From a checkpoint of a small transformer trained on Wikipedia.
Architecture: untied embeddings, attention and MLP in parallel.
Training: 459M tokens, 6997 steps.
MLP neurons of a small language model. Each row is named by its layer, matrix (up: input weights; down: output weights) and neuron, and shows model dimensions 176-303. Each number is 500 + 25 x the weight over its row's rms, rounded and kept within 0 to 999. Numbers have three digits each.
After each neuron's rows, "fires on" lists the tokens most often at its 100 highest values on Wikipedia text that the model never trained on; "fires before" lists the tokens most often just after its 100 highest values on Wikipedia text that the model never trained on. A number after a token or word is its count.

L18.up904:483466511525496470487489469438544474466526486485464473514526534540527519460519488487487420487529509511484503495487449471479483487524465527517533513508473515533507496473489537513516481535525478504481463527497495469456494464494487544531468517504474448486478483524504506487479521505488544426489482535538464454517503484499536492510525500473490528508507495503519461511534549511477507516506
L18.down904:496503502484500488489494520508520486497521523501514476486496511451523503509499470470482477448456481502476507506491497500515495505506495495486497528497512483508527490506505510479484552493486489494523501505507496518520491508497479500335503483497494514483508510477480530470530519475505523479529514513477474478489498502517503484498526354457502492511471529509495521498504499462512495510505
fires on: "==" 67, "." 4, " by" 4
fires before: "\n" 67

L18.up1499:502488497489476503478522477486451465546491514463505480513512466567502492448499470480524492497480535491535480485529508451478412522494518508542521537457529494516486538463505524491489496487493504481491514516499477446506489520505491465518536504480533467495521482541516510476432459510463535522492474534519459530497500491483490500503489513482506541476526486477528482477550467457524505482503
L18.down1499:527489470517505480487481510529515528484491528549531490490484505484524472486517534496492508491531494513498506517492532497508517496515504542529484488518466487498493489506526501462492518481524519510504532524482521488524486497490478486325529497486480506478518488478499497510528489463510521506535485482494501470505501501500510478539484339497456486510479496505489529532484501503471524519519
fires on: "==" 68, "–" 4
fires before: "\n" 68, "6" 4

L13.up401:499456495487525498505505556502528495546553516463452541489496508447493484519509494488508491527531490501495525495455515465511427563509476467518468470509456497484519476501513522503489490484468497501463491518520514489490547506511459531516492513492485473490493530483577494480479490457499500495508497499539502511481518483504547478513508487504543516519552501485491520513552509492457523511461
L13.down401:494468510488479503478509457518506475487545527527451507507504521483487526474508484484478542519485535496491494528508536469533497509526536523523494509471510497498512460508537518520525493490472470487482517504472463522516477492454525487488503494460488507526568487530523496449466465502499493513506500550485479461492537502514521492491489482502470475519514509492525506511493549540467488527480
fires on: " " 39, "9" 26, "'" 13, "es" 4
fires before: "1" 29, "2" 11, "9" 8, "8" 7, "3" 5, "7" 4

L13.up854:470490468468467514501509492483466516505493499489468494530531488529536523449510470507510499464567522501507499486528466476488452519561507524482536483499508504501501534511495501508517465520554511486495502495504491455479495518507509496505500504445475494520496505552535444464453437527473522499455512523545505493520530537518486520485511507486530534465571493490532455460514547506486539451483
L13.down854:492490484485495487494507491466494528477493484499476479524524477546522529466503487505504518489514540504513523493515485461509453487511489488489523525494487512498490509472496498513499468501497529466502473502504472465481510488505481517644501512473485468522496498538497504496458481532493508465482492523539500504511470510508483520480518617488516535479545533517508472512508520507491500464508
fires on: "==" 98
fires before: "\n" 100

L18.up96:472479526497526483509479502496530479473500544454510542535506505560494529500473495514548525480500501498494528527481498501486493535544446519504505454412493488500536483508519485497516471549496500505483511478531493500506519479477486524489499514508480524476477441492510438515484498514459549484493484493480498476484519484476471542463449461454485534492508510518495483498514502503486481556516
L18.down96:555486494493472479494511538487522470508523528516483518517485483467508523494474545472477476496509496518539477491520520469516519508508475507540486507500467478515540522485537494525494528507474492504500495473496507471528479501512476492504494512488534513473526520503491520531503491577514510485463497494521484488520499516506472500513502462569527508460505479512501529469530479498532461445540
fires on: " " 88, " (" 4
fires before: "1" 30, "2" 15, "5" 8, "0" 7, "3" 7

L13.up343:487486486506468524498497486495459518510490533499487507510479489518476507445485515488495506454467458527479502493511495467492478506534508479461575504490498494502518509481524461459462426499518494526513503512527495500463490513513501486511525472483507480489478536508479465480461497543486550485501518504506509512523494504504477516446517483496534568469530510485515506510546516453511469485511
L13.down343:544468502535492505489471519483483517463474495458482511524523459550506485470486476501502555472495490491504482507514512492468511533526485488519522511479509479460519519484447515535512493501499497482487493485534478512499478514509519500618464509473512497505462482510520531493461474471509487480465489512512506492550516497472505524448527567485519521519520510525491455536504526507481490508532
fires on: "==" 82, " ==" 7
fires before: "\n" 89, " in" 4

L6.up430:524521490514517474534487556475488496539482532459496514499506554475469502495503476495517486543560515464486505521510493495454446496527473500513467488512534493499499492465494480493528447503493503491474541521506486516482525510518480486493483493490467450482536481496518459494524488518504514495471516544491522497483525514479510515516520521453516533506522461492477461501518545514489506490526
L6.down430:515542490476525507547489548480531512480467520490471516519482493439471490524528532496500497533531538515501503527532502466497455492532505500501462471521516529487553461495446514531512504505477523479509515507476543489517503504503480459524495495524449480505531487486514509467494504511542506494478477509478507531479511499539530501499507438454502470500508483540478475540483508519489484471519
fires on: "==" 82, " along" 5, " off" 5, " ==" 4, "===" 4
fires before: "\n" 85, " the" 5

L13.up1331:472487494507434473506500496478459458490511535471492551476504513498504488491482481541534518511530471483442482507523456429469523511508492527496519486501476478522516501510505496466456506497515487522506485524487512490491512492473509476519466511493488493509494474523492415502435508480505483460516488527531490493551506485508503553490494507506528520480560511505546499523522515506506511556490
L13.down1331:516475527515481492496518523517480463500510514508497496496480492475548501493484474493500553539471486499471495475524561493494464510528472559520491462478560502499482466530492490500500489438498522521497502490538496474509508473514501494553531469516523491553494507524532487506445504472515525455482519490505481505481482498520487503513485500471530487474517492499571519477531528548501508463455
fires on: " |" 40, " (" 30, " " 13, "," 6
fires before: " " 32, "Lab" 18, "1" 6, "incumbent" 4, " MLA" 4, "5" 4

L13.up932:502498450498513485479481498471478449496495533490495523532472523467543525510511466515530454497519481516503543493482451503478507579506471475492505479457504484502482495530519516501464493457478456527467531532515516466508517500493520531494505524496489475513509507518545530451473481506520535496490551526494528472449480491467478498514532485489475520535495432516511501513464521484469526480519
L13.down932:540491491480451535476525502496484477493488510542450495476505560467478447478445520508477507501516500493496487522472515476524494498513532506426490492488525516486520528531504483492519542545506467493514499524494462534489502465450485468502518528488497494488495508481512520502517517510488524479499521520489512493511548522514486503496512511481517523504481542504464443455527506485492505493474
fires on: "'" 58
fires before: "s" 58

L13.up1448:474556463496484500492525480494475519542505507475437473539537487492525532464494475508485482485558480500516501473507479471486455494550459482484538470488494491517521531479503504509516463513485515488488507505477469481501534518518504494497499505438488488524490492549535466500486472517460532465467525532538521487519547522507489532492540507466502548458578452485518465513511550498506512481465
L13.down1448:488490474512508507485521471499499531485500490476463483510526488531503529456499501509500495486502547497517511517536489462512476497494483487493500540496502526485474489488482506522511509496505510469478487512507476481485512490491490497651504524480506455522511479528501511507452497510504518475461483500525507495521484504501492518485525603481514524494527519506485499494500511494495505463506
fires on: "==" 86, "\n" 6
fires before: "\n" 90

L18.up1490:508480501473458490467525493497494496495515502475501471505554500561476519488473516535492537481521494483493536507534484453461450507555519514483561534462480477492496524493516497484518470499533519509530472497500495498505502530496514528521511508507485471499504524549514505498497466507517505496482494489546499490514513503501540522462484517472480521483527529512482427494507493494515526522486
L18.down1490:488489491478485500493494500495481480499495511502489482488484496493518472491506486517485499476489486488504479499489481537497537520484515520515485492508508483504504510538485499499488537490494470514502488505497528488500458515512508504296523501516497509514514515514507530493505501479478507509510519503505482474493527503494496517472487365488508507523496490498463479487502508476496478483491
fires on: "==" 92, "(" 5
fires before: "\n" 94

L13.up684:472537451454513533494482478500486483532512521509514478550503532508511519529525494451565507465534486502503499504507446468521474488529458502458503495504413530503495492503489531558471518485531497506535545527516513485502475546462519495518478502480499515503488502460500498489500431522526528521434519485489542502502487502551510474536524482485531537526495484533480470524485479485477518493538
L13.down684:510513505461494452479518467487515479504482510504554478506566500458463523507529516465470456496467517510508506510471478524509474469497526494477493503517472527516480541530493511513520532517452513529492501506534492544531496504495501509520475526497518464433500513500519512487487468529486502485428473514517488522478490514504490481534472483554504508538462495494470472489501500436480515499504
fires on: " of" 46, " on" 13, " in" 6
fires before: " the" 47, " his" 5, " " 5, "s" 4

L6.up308:468509497456513503507492491494476465525513514503461526522497521476517551510478502488525463492533494467494537487501511500477488558512468474562489468513498538509505489483511499485495504499485510493492535503483529482477535503462485528493493458509459526491515509477528469491466499476470524484458517511519502486489522502535491537535488468520534526517506483527495462486532550474497451516543
L6.down308:505492519485500522490489479495522446526494493492466530458513506503500513494529516506513456527521470488509516472488500489485509507524483506497486481515507497472483497513496498512480492551529490522475507513509513471502531519519477479478481518489482533517505527451511461496504485507486502524487511492518522525485511504543482496466511402503517517488511489537490471513464506468492501468495
fires on: "\n" 94, ")" 5
fires before: "\n" 52, "The" 6, "-" 6

L13.up344:476475446479549506473487542510527492515527549503481499477499489532502511492461476489515497513490504499533536540543515487472485486544502493488452502477496495486500472536542483509491529463510475523507553482511478465520529531531518466526498485489448492472496476508493510480499464523490554489456503475503503489502511476510490546506518485491514489486499473527471493517466484455478481547548
L13.down344:533493523488499489510517523509498504508534487497520496522525495515497462534534555493539518504496505477453506484517478504520435510478498502489519511510506485540531561471547523501521486512455485535497548480530525524502497517502499512497496514528508512494502524503521526496495484529507502476534499444546496519488506488475542471489487441502501523470531500533474525538528442477499553471501
fires on: "." 45, "i" 12, "an" 10, "'" 8, "el" 4
fires before: " " 36, "tern" 7, "t" 7

L13.up168:465501466477468471500501489497462513515495497496451488536544500523531532465516458485509493479561523499511501466537469476502462504555515510478516475511511509524499543492503499506508491511528519483490500483483495482485511498505486489509507506423498503522483483546527457477447456535445525524466493535527527498508543554506482538478515512505532536457569495516534453479514557507490546487522
L13.down168:484486478469486499502516488477484541473502481484485480515527489531497517469495499495522504497525536495504525497524476464491464480503522492474514508496500526524497518468507516507505472501512523478509478500500480465505517490505494488644517521488497464520463494552493492497464489525510507471491480521529506503494478512498486504493504625501510540480542528512502482500520522509488492479502
fires on: "==" 79, "." 10, "\n" 7
fires before: "\n" 85

L18.up934:520508514478517499520504525526491495493529476483492467543519502542541503463518487478488475506540542497513524481528520464516496556548467516472554532485496531539544546435529451498500474505481498491482499530510465470488520498498474545516508531476488456495500469521529498492504508528474519486510519544532509480446523552502475532497501500466508553516495486525523495517499508499505502456517
L18.down934:507498505498533492509499495516515483515496492517511492469479478469482490488538488488533475532490490497498483509507491546515484503487502509516483490505505473509489499517539518488492502493486508505476506493496510485518481482490501511296504538516491487479510484467491518481515493486496507511515497490508482490480513476486502515505480318505522522496491469489475534517510480497499492475514
fires on: "==" 93
fires before: "\n" 94

L18.up1092:439432503501476460513502468489533514525468454520456482543525485517503508467483486500523488479563523487497486473504512462485458541555480524484526502479511526478460538496524553492483496518510494506500504510515501508474543509509491512514500498470543502486478469509490527506489469510454516508447486520520500495466492505535516521466471528479479525484503488537525474551479504494503509529528
L18.down1092:510512503526482498494546486494503465529523490482537469524496514502487493533529504495500487492492506523531513497495504512534509536471516486527486526507520497512473476494520481481489510508516495492494511462454518498550478519500488508340473529523491499507495506493535545465498484485478499507521517504490507509476488494513502491509508349501483529494502517490531489518492499509479496541518
fires on: "==" 56, "sh" 4
fires before: "\n" 56

L18.up1514:497514480503518538484493491488501468540500511520518475496518509512520541505526493454503487475472464466460537504509449488497486525541528532554529491465465523515451546454551506484447475501486477513509538502524506478465534529460525488506528529467497533504492468533463477464574521487488526501479504523523521507509535510461544469498494507486488529561507488524475453509518468481481506507515
L18.down1514:486522509502494508480503485489481504509481460533495489458483491500500490479507469469453510521471483486520548463484489485524521491497492502468529481529525467481489492488497524520501511502505548463512486533513496487483526525521521504474523537501516479527483524533475486514526485463471524517501469501536518506471514501498537501465489515519532471514533512479461523494522504495483492489480
fires on: " |" 48, ";" 19, " -" 6
fires before: " " 73

L13.up675:450489462439490520485518491466478508533494492465472495508527506523546527441500480498513499479550509497527528487534513486489443507557502486475554486512519506498508509479498527515506466526493506502496497475504475485484550495517476520491496516438496505507512474535529463496448493515473541497462529502525511475513491518535494540462522495485552531463588473482536462478519545483526522479502
L13.down675:498511477483494477460500489479487527493478496489484480527516470512505531471507492475541521495515536509524524484519483446492444470547484482471546511498449503511479509484504500529517495492492504490473496531499491480501519498499486505623495496472489471519521503539515500498487475499514529475469510536523498480505520501506498494486532572452536534500545504509532489506495525514519517462501
fires on: "==" 95, " ==" 5
fires before: "\n" 100

L6.up628:492508450473517527501495522513497482558518527480504511514505501521524547459478483524526463458519477499497509494519534490482506509538475483540523478497500477492506527504532487482455450518523497493521538537505535511509518504488511505511493472488495439478511469519519476507469526537508535518484543534516514470495526514510532516477492452482525541468517453487463470480504512469504521535521
L6.down628:502517488484508466471484529497509476502524527464494517534499527465448477507487488512510509505491510481535494504551504552516557499511515504485495449531509472481508510473485499498503505496531507483509490455515480495498514518475474546366506526495511499507488467501498489509493540501512514500507537514556484495490454506507490489489514419508541507496481470493498500514499510504514491516528
fires on: "==" 66, " ==" 10, " ;" 8
fires before: "\n" 50

L13.up225:486510480478461487489507476483480523489469504494493507501503529506543530435524488505497505487541494451533516450505504490492451521519526507498552493508477493514484540486484518508506477509482525491498501452527498480516591514509480491508510515477481479504506489521516484505463494519463537501486498508537511507526535499462474487484529471499506578483540468512496483479495560512527537457473
L13.down225:491487502500503487507508485486499519522480480481488504496540470509527517478507490486518513500522533493517519489554489486485486476518484481495510515499508504500502526470502483514501491500502505476496523497499479472471514512536491524669479493495488492507486460535478478500501484514517521486460492518498498481494511506471517507481516569496532514494520537512504475509495517487483483481526
fires on: "==" 66, " he" 9, "gr" 4, " they" 4, " it" 4
fires before: "\n" 67, " is" 8

L18.up1383:494462521533497509490504509478496508477474501471471494471553496476505550482536506487477511513539514531471495515492481498487504474535453508531508488469485481467490479484450518512493476537539476530505489504467498509519480522468473503489465524515472524515517467505521519537487516477541532518477531490508542512545528504540519486476505485477468516500529490458483495492560495524472488529529
L18.down1383:533548554501504498529512506460473524511517453502493508546528440486474479487496478475478512530497502497486487522487514495501475524522478476484515472538500535505505512522534464486494461503516517496458534476531513494482488511518453541478513555510497527514529490515494523526516507552439474514490497455497462504508491474523535516488552471530517497524512498491491501517451512490514540538535
fires on: " " 80
fires before: "1" 24, "2" 13, "4" 9, "9" 7, "3" 5

L6.up714:457508515482493496509477496517472475500505522466490466525520509536520543493537470484512434472543476501494503487497519487414443546532508507517512475487461488485464512504519507492487446518523502498444495484522505495524523517483484515509477483476484477508495495529468517486476456464451541524481518498510541502517532539531524504472500467485568510508528487522518463543547512475493535546518
L6.down714:521530506515468521458479462522491482522514494483495454520443518500524506485522482519503468470447488493497476524528527532499466526518529497485531479490488505463504529505509479556496465486514479488465530534481493480479464520509557513472518493478481497517499502535475518450550507463434523519515512491507545480505524512477510489494532475460536550535484526520468510505518509496509507518453
fires on: "==" 97
fires before: "\n" 91

L18.up373:479533520473512491480468457573518463493505508481501498494534509487540492528472485471503487526509439537506495507463518521488516527544476497508489506496463505463492470474529540522521486483541469493500514501497542506500533447512502512493465495493503520492501502459531536496492494519474528526491497427531521533505503538509535502494528486482517462508518485473486512516472497471522519550505
L18.down373:514534512524505494517531533452496503536490438493478498559497491499490503484496533509490516474502538489522548487535488514513474498487486531482521475492577502518499495487489519468517519474508514504502533493525459516512500492464487520501512489522468469518481492466494480455473537519518507479541499495512532520478473513518479491505505536509506523515480521503510499514492505504536479512507
fires on: "'" 33, " E" 6, " Mad" 5, "ox" 4, "’" 4, " Ah" 4
fires before: "s" 38, "ness" 5, "wing" 5, "est" 4, "rim" 4, " (" 4

L18.up115:496488493470476498492498494468476484460489504528478450526526482507512476480511524473522498487506497493480506503547531487481492486537484506493523504439517536522525509479518530527487474513487536477483522524498457528520493454511461496549523500496517486494475488533519507500449494497449508514477553444529461498496513498559515517500458505501504491517523473532503429513498527479503511521521
L18.down115:505496516526510492508520501479526484535539532518510514522492517505492460512509512490488507529513467543516482519480480536486536481471506514497511489504510505513499476501495494511507501500502489509512479484500512499522519495533505494338541506512481486488507508515445526476500503488483490513514488508487488504499514508499529520507503372499456503510496480509504515512487488507529480493529
fires on: "==" 80, "-" 4
fires before: "\n" 80

L6.up36:497503504475488496479496486498527459467509493541508508519510463494532500514444478466529498494479507489465494472504489515489486521478463519483513474529450511492485496496506456482518503545497546508535536463498461432496468544483470533514488526494529517513491499473511537512514512442438518499529490484491497511490488505545460489510521486473464526481538476531492490461534487496484501513510
L6.down36:518478468508502498528519484497490500519505516488501514472500525471487514467510512504484514484477473476496490481497525524472485495518530468503524516541455497498510525481463562497539523511503508515483542494451529558441497541512540481495482492499479518522496519521508507487461493533492513541534506512516520503496519541487486516541543555514498505482534492537496506479515492486517494508486
fires on: "1" 81, "2" 17
fires before: " |" 34, "5" 10, "0" 7, "8" 7

L6.up1532:495488514523540499503501490491476461533522513474493511538542523523543541490516496491530475522497503500457505514507477470479489523537483529505496459470512498521482530483548520508506469542458511497481526470527482476512540474494534467525425510472488510502454461515506475488495495483488513510477495503541537509515483499511499495515540500500491507488539493492482476520481541476501479511510
L6.down1532:495519504493524497500519482480511467542522512495479524492488473474479531516505513445512500558509491520484506495529470494506518545537486495525501456509492506511472529524518507496471491511485524467467520477508501518507552499479507487497474496483541521511495456531473517490520540529500534454499521556536490527524472497540472537525493446477481483488515503524452467499500505488501503509518
fires on: " " 99
fires before: "2" 34, "1" 31, "3" 8, "6" 6, "0" 5, " |" 4

L18.up1462:502491453486471533516484559516494473486492471479511484482539502527529510429522497513480490500524490496478525489527496492477478515550526509467488484440489512513496521452541494501524471487491507490501487507475531472498530495512514500564513550489467459542496493548486475486515501503478528538475488538493482508531523492504466501490487509509468508542495470514502455519525489477531505540513
L18.down1462:524524528522511503511514507514515468522484510533520496470476495476499479495496475506477518514492493485526506504495522508495514481496539495498502477490490483503504498504487494521500530500477506504515491501512454510499486504479497475317523490492515502487502531476506472520525492496513496508542487473492495510493493480497521456528503360522490496508507494493505497488511522479499491489496
fires on: "==" 89
fires before: "\n" 90

L6.up846:465484449504482499510513480499446465542514516474512492512492461497493549480482497498490481462587492492508483490505471483465488500561468502498515499481483481499508486522529518500526440531493461505479517528512483516481534502471494505499491472479511491493491492495485530495466492525476502489489499505519527490513504519504519494471493475532545536531534515519538467536502532454499524497489
L6.down846:489523499547487508515497512473455512525494526463504484513490493487494485520461517516494492517515541518532500500480460478494516518556477482520525483503496505500519491507521523511483483477483527491479488458514466484526502486508475514442471546473500513551520560487544508490456482482496512528472462491508525507462495482526521504518539402492500533520532456490517499531515508517520488521493
fires on: "==" 52, " ==" 35
fires before: "\n" 89

L13.up1468:495486463460522515493489514490494484486476504525456476511489512528517558461532506531521479505516519528466501502514476470481489504530487543464510477505488575517506522499479533516532438511513509476504490476494492440527531525516501491504487493502497516534493477497478481487496547478488524457479506499504505494518509555511485536461478493499586513470542495514481450509482522509531476492512
L13.down1468:506487500508488488517510496525501527481496485473537515506517500520506513464527517486493527488507493483470490526532489488485518508528521470478505491523486487515504505481476505496507463500510526468511480516505481477475513509541515511663509530450532482535454524506504473476455525512498490499490500508508543486495489498487539493479494589486451510489509527484497500489500526512500514491490
fires on: "==" 67
fires before: "\n" 62

L13.up242:463498451462478529499509495473490522511494497444454489501536493521527527460479492500493511473537501514527505480540480483477466489544464485482588479505497515528504524465503529522492470517498492506506509500492498483479527492518480488503509506458509492526501509520535465472468508509473556486494509514528510489495506543494462531476521508466553545491568462505548455480523542502505524484510
L13.down242:486507480490508509494498492501485540488488514483472497520540497522519530471502492501528524479524504505507495513525485480505462459515497513482507537510474485478487492482486482495496506512484498453487490504499496489499510484493489502664496487469508484507486482536506492506461486494493515485466496520522484491507529468498507513480502583466510524499532500497511488489514520517496515476487
fires on: "==" 100
fires before: "\n" 100

L18.up411:490464474471489486435499533456511507476498490489460468522533527521505504475504512483524515497502522546525526467533506462554480520513508491475544477527504513510514518455491516479499451495522488488458501504524507485453522518507501495517453512471491476473477453501520494470464503521535520448529491529547522466459540491497483509526523516493531487517568491493544477506556541507482485483503
L18.down411:500511528521478494517529509495511461503492499495485523495474500498492519500488490511487515515516458490474466497481456459504539469507490509501477492508498510519516506519491511491518504481480457529508507497533518498511464459530517477400524471525509520487514480491475512491533503506481502488506501486510513507483512484482514514510489358497494481487479489508501503502498528485488497476493
fires on: "==" 57, "9" 10, "0" 7
fires before: "\n" 58, "5" 5, "7" 4

L18.up952:484524470506476516504488508510512465538517493514470495499531530489541523471557474481497492475478486510461516545514527502496488528539507517472506523494480499515509561514463480479471496494512474471508481474452479499522481552504517546500522502498501517508474472477519464494506508518507510517487478534537480489481514471517503524521486480474470486498499524528525495520511533477460498500474
L18.down952:494510502446497512576541554470473497525510479496463535524495541515492472503524521527533500465504519470486459532459523483516524509527565541467510496542536470520475505497526492498511498504498519476483469485508485565496487517556560482544486531524474540534420501529483435492477532455524441473553505501482543523453544504525481512478469470528499521477507533535469487495500493521492512510487
fires on: "\n" 68, " |" 21
fires before: "-" 55, "\n" 11, " " 10, " Tokyo" 6, "|" 6

L13.up1113:484531482498482497472502514509500508490528548477478535487512463522499545505458520516528534513514490493501543502462493436412540501531469467535488492486489492531481526473461514527454512528503494521483515543519523479508529445486506476498506444481468485446494469565483485500499476496516489540498537499486466499461499512467519498534498479497503510487494468549504465492482516497518500517494
L13.down1113:539499495461491450494498514486497501494490462483499512531515508469523544466471508475491536470519515458482490468500497478479494520522516508513492461487469498502517458527492489526517539512511480508510526515504490522464479506458486559531495458522460551480460468490476507542471484560544518516525465490512470521495516548491467490512491496542469540492513537560461527513497490514520481484508
fires on: "'" 69, "0" 9, "’" 5, "f" 4
fires before: "s" 67, "-" 8, "t" 7, " -" 4